Part of a small language model's weights: width 192, 6 heads of 32.
MLP neurons of a small language model. Each row is named by its layer, matrix (up: input weights) and neuron, and shows model dimensions 64-159. Each number is 128 + 32 x the weight over its row's rms, rounded and kept within 0 to 255.
After each neuron's rows, "fires on" lists the tokens most often at its 100 highest values on Wikipedia text that the model never trained on.

L4.up482 [ 91 123 153 129 133 146 182 126 219 131 170  99 147 118 157 110 162 165 135 132 142 104 171  52 111 123  62 191 155 141 117 123 147 175 126  97  96  61 186  70 185 125 106 219  64 178 112 101 164 144 157 152 140  88 175 137 109 154  98 143 107 168 130 137 151  91  94  89 102 151 190 100 124 118 129 157 129 154 128 148 120 128 112 143 136 135  79 108  94 107  93 160 134 138 159 126]
fires on: " c", "m", "n", "-", " f"

L4.up754 [ 84 146  59 166 147 140 138 165 185 177 142 162 146 138 147 132 133 141 106  95  67 148 150 105 191 130 146 103 127 142  80 115 147 160  99 153 136 144 105  96  90 153 157 160  95 107 156 144 138 122  98 138 164 133  90 114 121 123 159 102 133 127 113  86 128 116 132 127 127 152 145  93 150  99 142 103 107 131 115 164 125 162 106 130 138 129 140 150  65 162 185 145 119  77 111 122]
fires on: "er", "k", "ab", "a", "b", "t"

L4.up526 [146 125  72 138 153  98 142  99 157 145 108 146 146 141  97 124 119 134 183 174  92 148  77 171 169 109 125 131  95 173 194 133  71 163 131 113 128 125 139 141 109 140 144  83  91 140 131 104 102 146 157 173 188 143 152 190 141 144  81 164 118  83  90 128 214 206 155 140 149 115 114  93 123 178 170  69 125 172  91 142 133  35  93 137 159 189 155 124 104 121 129  89 179 154 112 137]
fires on: " or", " most", "ound", "ver", " other"

L4.up336 [142 127  97 134  28 126 118 100 163 121 191  83 130  91 156  94 105 129 149 128 115 169 172 154 144 105 128 131 118 117 121 162 122 119 107 119 112 105 155  90 144 127 202 181 146 146 164 139  80 181  72 173 134 127 129 115 113 146  98 148 129 154 111 114 182 113 116 117  68 105 163  74  87  90 145 135  96 140 140 133 116 113  26 165  34  61 163 117  93 120 100 105 101 181  97 140]
fires on: "d", " 2", " 3", " 5", " 7", "em"

L4.up497 [ 91 153 130 132 107 127 121 150 108 143 174 172 140 155  92 161 154 108 120 158 110 127 105 102  94 122 142 116 152  93 141 103 168 104 161 113  90 115 107 118 140 124 128 167 134 149 120 129 155 112 134 133 152 139 154 197  71 105 126 174 163  97 208 110 117  82 202 148  95 116  90  84  81 110 102 129 120 140 104 148 172  76 118 142  95  90 145 148 143 131 144 141 111  84 168 138]
fires on: ",", "W", ":", "a", " and", " –"

L4.up753 [125 129 148 168  88 167  92 157 151 187 152 127 155 127  88 111 128 122  74 123 120 171 144 168 166 127 146 101 111 120  95 103 160 138  94 176 143 144 163 134 100 138 111 167 123  74 132 123 118 143  90 137 113 162 144 104 127 151  96 115 120 124 180 144 146 163 109 168  63 132 164  85 121 167 100 150 152  79  75  80 112 136 158 152 136 108  72 132 134 126 189 146 106 110  98 140]
fires on: "er", "and", "in", "ou", "ac", "B"

L4.up42 [ 23 105 112  97 172 142 110 151 138 174 159 138 141 134 138 128 157 124 111 159 143 133  90 101 144 126 110  94 100  56 109 160 135 138 168  89 141 142 133  94 146 173 128 113 124  22 117 170  44 138 129 156 122 111  80 105 116 167 139 175 123  87  99 157 175  85 101 184  77 152  77  71  94 134 142 133 103 137 166  88 101 109 121 113 120 175 118 107 180 115 122  82 122 151 110 107]
fires on: "g", " of", " to", "ar", "n", "an"

L4.up140 [ 83 143 179 162 119  96 108 162 139 210 210 125 136 107 141 137 163 159 117 107  80 159 157 106 153 123 142 179 128 121 144  85 109 164 122 123 131 206 131 195 113 148 184 149 140 145 192 161 136 118 106 100 111 138 193 153 153 117 145 111 106 127  48 145 169 135 207 107 142 126 124 113  85 138 160 170 186 154 117  72  95 157 118 125 157 162 127 148 119  92 186 136 109 106  96  64]
fires on: " it", " that", " a", " all", " Austral"

L4.up637 [ 70 184 154 123 135 101 102 130 130 109 114 105 106 199  91 186  89 109  90 195  73 169  74 135 128 155 118 116 115 178  87 167 170 155  90 112 150 183 126 155 135 150 105 153 157 119 117  84 112 125 151 156 160 103 121 121 150 135 159  87  97 143 114 117 120 108 106 200 132 171 126  90 155  90 116 100 132 152 100  98 129 140  90  41 138 171 130 121 141  94 169 133 122 154  61 131]
fires on: "t", "c", "ol", "ograph", "m", "ve"

L4.up11 [155 159  95 175  97 126 135  91 147 171 113 117  67 189 140 141  56  95 134  72 145 140 153 101 132 138 144 127 160 174  99 157 117 116 120 163 113 119 156 145 178  98 224 113 134 109 126 169 136 147 120  99 105  63 102 125 176 142  65 112 142 148 127 171 123 135 115 162 151 155 162 135 124 133  89 113 173  53 108 193 158 154  45  93  81 129 112 167 127 156 133 166 136 132 119 108]
fires on: "in", " New", "ep", "ob", "ev"

L4.up41 [123 126 119 146 186 143 100 205 147 184 202 149  85 138 103 134 166 177 105 140 118  45 124 163 106 183 140  88 125 175 126 127 156 155 161 106 119 178 184  93 170 145 101  96  80 144 139  91 160 119 106 136 127  43  98 172 155 157 176 172 145 105 151 166 141 129 121 138 164 106 143 202  61 104 119 127  68 125  68 130 183  92 109 204 163 132 168 122 133 176 135 135 152  81 119 157]
fires on: "),", ")", "\",", " and", "m", ","

L4.up446 [110 175 125 123 108 161 130 161 129 120 132 129 141  99 140 169 119 138 148 146 105  96 128 115  99 120 144  80 119 103  97 124 144  86 118 144 159 130 114  55 186 157  69 184 132 156 107  81 130 120 136 173 151 102 116 168 180 179 136 186 159 119  73  79 109 201 109 181 114 110  59 128 154 135 112 128 115 160  86 132 186 125  85 152 182 125 103 163 121 130 126 108 108  70 119 128]
fires on: ",", " and", ")", " al", " of"

L4.up455 [210 147 166 186  85 123 153 140 101 122 112 131 141 102 146 118 142  88  98 130 102 128 160 105  58  61 161 170 128 105 121 147 144 125 122 161 148 107  87  97 127 136 117 146 125  99 219 138 124 124 125 112 110  87 182 143  98 194 145 100 112 100 118 153  85 125  56  92 134 110 193 115 149 139 146  83  55 112 193  97 133 134 152 103 135 126 161 201 166 122  84 143 166 148 134 108]
fires on: "s", "ince", "m", " In", "rom", "es"

L4.up548 [ 87   5 141 120 132  83  98 120  85 169 134 128  52  83 121  91 139 186 149 116 165 106 133 131 140 165 184  84  84 101  91 111 147 119 154 117 113 101 129 105  70 111 115 105  91 115 185 144 143 163  72 119 131 151 157 131 148 135 117 138 125 143 157 146  98 112 137 171 122 150 156 123 120 183 152 166 171 145 112 158 115 124 109 147 140 134  86 160 158 134 162 156 150  98 121  91]
fires on: " he", "00", ".5", "5", ".9", "ph"

L4.up269 [150 110 114  84  48 108 104 136 182 173 161 141 132 125 184  96 149 180 137 154 105 115 109 113 124 105 154  77 175 110 106  70 137 158 149 156 117 127 138 132 137 189 175 127 150 131 152 147 132 136 131 135 121 179  97 146 123 155  90  66 135  76 128 141 140 140 148 113 129  91  93 115  45 105 147 102 146 139 128 121 110 108 156 146 160 123  98 153 132 150 175 196 112 145 130 131]
fires on: "\n", " the", " other", " many", " any", " some"

L4.up422 [163 135 115 137 146  49 149 138 102 184 151 137 133 142 160 165 130 124 105  87 165 108  91 132 170 121 154 111 101 131  85 172 166 105 148 121 137 113  66  96  96 151 104 164 106 150 129 111 111 161  86 159  93 154 134 104 203  93 147 138 159 130 134 156 164 122  83 135 109 143 118 122 107  99 147 109 122 177 128 185 142 141  76 116 100 126 171 118 121 180 151 108 147 146 137 126]
fires on: "it", "g", "ell", "n", "ite"

L4.up578 [132 146 121 150 108  79 154 132  93  80 146  92 102 183 148 138 146 129 134  70 165 114  87 114 150 165 159 132 137 153 105  96 109 153 142 143 163 156 143  75  94 192 137 177 102 171 110 182 118 150 116 124 155 128 100 126 105 131 169 114 113 161 110 155 126  74  80 126 164 154 111 134 103 110  98 170  73 158 165  97 121 172 135  96  78  90  87  96 169 162 129 116 135 163  95 130]
fires on: " a", " n", "n", " g", "ite", " ar"

L4.up600 [145 134 129 179  77 118 159 181 122 132 119 105 102 145 139 135 136 113  98  95 186 156 152 143 143  91 136 114 173 209 148 158 116 188 157 184 113 109  71 157  70  85 180 134 125 191 119 104 104  97 108 129 172  98 148 106 188 169 100 115 133  91 153  95  99 162 146 115 198 167 122 163 127 106 173 123 157 166 127 135 173 131 139 196 112 169  89 168 138 137 118 136 152 145 154  92]
fires on: "on", "i", "ell", "in", "ass", " exp"

L4.up362 [121 143  67 177 162 106 102 168 171 153 168 100 140  98 186  76 145  79 123 134  83 183  79 158 134 110 173 127 164  86 104 139 126 144 118 109 109  22 143  89 140 114 168 122  92  65  76 142 106 184  59 139 174  54 132 137 144 103 108 152  95 168 115  99 168 169 140 168  76 111 186  85  96 171 125 155  99 179  90 108 109 114  48 173 117 134 118 155 114 144 144 137 171 175 156 132]
fires on: " f", "her", "F", "iver", "-", "er"

L4.up669 [173 105  87 106 152  86 156 146 146 128 127 146 171 126 132 123 108 111  74 131 171 182 109 148 163 185 127 149  78 125 129  94 118  81  76 181 141 132 142  85 138 125 188 106  71 116 150 180  72 183 171 100  93 123 141  73 130 107 106  95 115 124 132 119 138 128  56  76  90 162 117 146 123 120 177 106 120  85 133 193 127 125 168 139  62 135 118 137 151 196  95 198  91 179 122 167]
fires on: " not", " 195", "it", "fl", "l", "t"

L4.up410 [144 145 143 114 134  72 182 100 124 102 158 131 172  51  91 124 164 126 189 107 156 101 160  70  93  91 132 108 101  95 180 162 152  74 162  94  80  99  71 178 105 143 193 153 104 108 126 120 135 111 136 134 123 142 120 101 141 112  99 122  88 145  39 131 100 127 103 160 127 137 142 184 161 164 145 117 132 121 197 130 127 163 110 156 105  89 150 186 149  86  91 130 123 136 108 168]
fires on: " |", "s", "ic", " G", "es"

L4.up207 [182 110 153 124 143 100  95 155 116 140 148  73 129 136 194 134 101 141 126 100 157 116 103 107  86 176 111  98  82 179 171 129 179 147 131 176 147 112 107  96 184 164 143 155 110 238 137 188 147 133 128 110  96 111 120 152 138 150 117 145 164 174 110 121 149 145 101 143 169 139  81 101 107  99 105  53 115  98  83 184 177 130  85  88  91  75 115 138  72 176 142 202  95 124 152 123]
fires on: "j", " j", "w", " s", "sh", "l"

L4.up67 [ 77 118  91 141 124 139 193 124 154 198 185 137 178 112 120  93 177 100 134 178 136 172  99 125  85  85  49 113 120 133 159 129 124 137 104 148  80 142 100 200 176 117 140 194  68  70 163 118 152 124 137 159 113 188  91 171 137 120 154 137 109 130  98 104  99 151 150  74  97 106 156 126 178  99 130 124  86 132 144 175  98 143  68 141 148 143 174 165 110  96 113  98  77  98 146 136]
fires on: "'s", "t", "ec", "g", " |", "u"

L4.up221 [ 92 123 116 149 118 109 128 172  82 170  99 164 137 122 149  84 134  74 147 123  93 105 136 100  55 174 151  75 124  77 123  90 111 172 128 105 107 187 120 153 132  80 134 164  68 137  91 186 169 167 129 127 116 110 141 151 117 174 135 129 169 131  79 167 151 138 136 101 173 154 104  47 126 140 159 137 112 142  93 149  79 105 134 146  91 128 104 147  79 128 158  91 170 169 175  89]
fires on: " of", ":", "ology", " for", "ar", " \""

L4.up356 [120 165 138 151 136 136  97 107 157 165 178 162 179 100 147 106 133 176 113 127 152 127 124 168 142 148 102 127  80 150 105 115 143 166 124 130 177 123 151 128  79 154 102  94 101 130 154 125 112 146 142 113  90 196 189 104 154 176 126 149 132  93 109 125 163 125  99 126 148 182 147 145 149 125 160 104  88 154 169 183  58 145 130  89 100 114 159  64 146 160 142 201  94 101 184 170]
fires on: " t", "it", "og", "and", "t", "ert"

L4.up389 [135 175 131 204 184 103 170 136 166 153 117  82 110  86 103 131 126 133  80  91 110 143 158 159  76  93 128 141 154 132 135 165 158 119 134 102 115 113 115 194 148 157 114 106  86 100 152 125 115 143 135 155 129  37 101 210  83 204 137 112 119 131 114 108 141 142 114  58 175 102 188 143  93  93 137  96 143  64 143 132 109 133  71 142 154 156  84  96  96 157 114 151  95  92 127 132]
fires on: " from", "s", " on", "rom", " m", "–"

L4.up569 [151 138  69 105 101 167 162 187  92 178 131 148  86  99 142 163 142 181 128 124 107 180 154 122 154  87 157 117 152  95 111 105  76 128 101  74 135 106 139 157 108 142 182 104 103 145 146  97 151 180 216 156 125 166 143 106 108 132 174 122 127 142  88 176 139 142 130 117 159 162  87  89 125  71 129 123 132 133 138 113 165  72 159 193 147  90  89 170 133 179 116 126 103  51 123 156]
fires on: "ing", " f", "e", "ion", ";", "f"

L4.up121 [ 66 159 189 107 115 150 117  74 181 117 164 112 145 140 186 126 161 126 110 155 113 118 155 109 115 149  91 105 119  97 122 111 147 156 124 124 106 145 139 143 111 166 142  83 118 138 138 111 139 157 136 152 116 169 112 115 148 124 159 150 130 143 162 142 117 123 130 115 116 182  84 122  99 129 163  98 128 125 225 162 127 105 134 140 168 152 125 138 141  47 123 156 124 161 155 187]
fires on: "\n"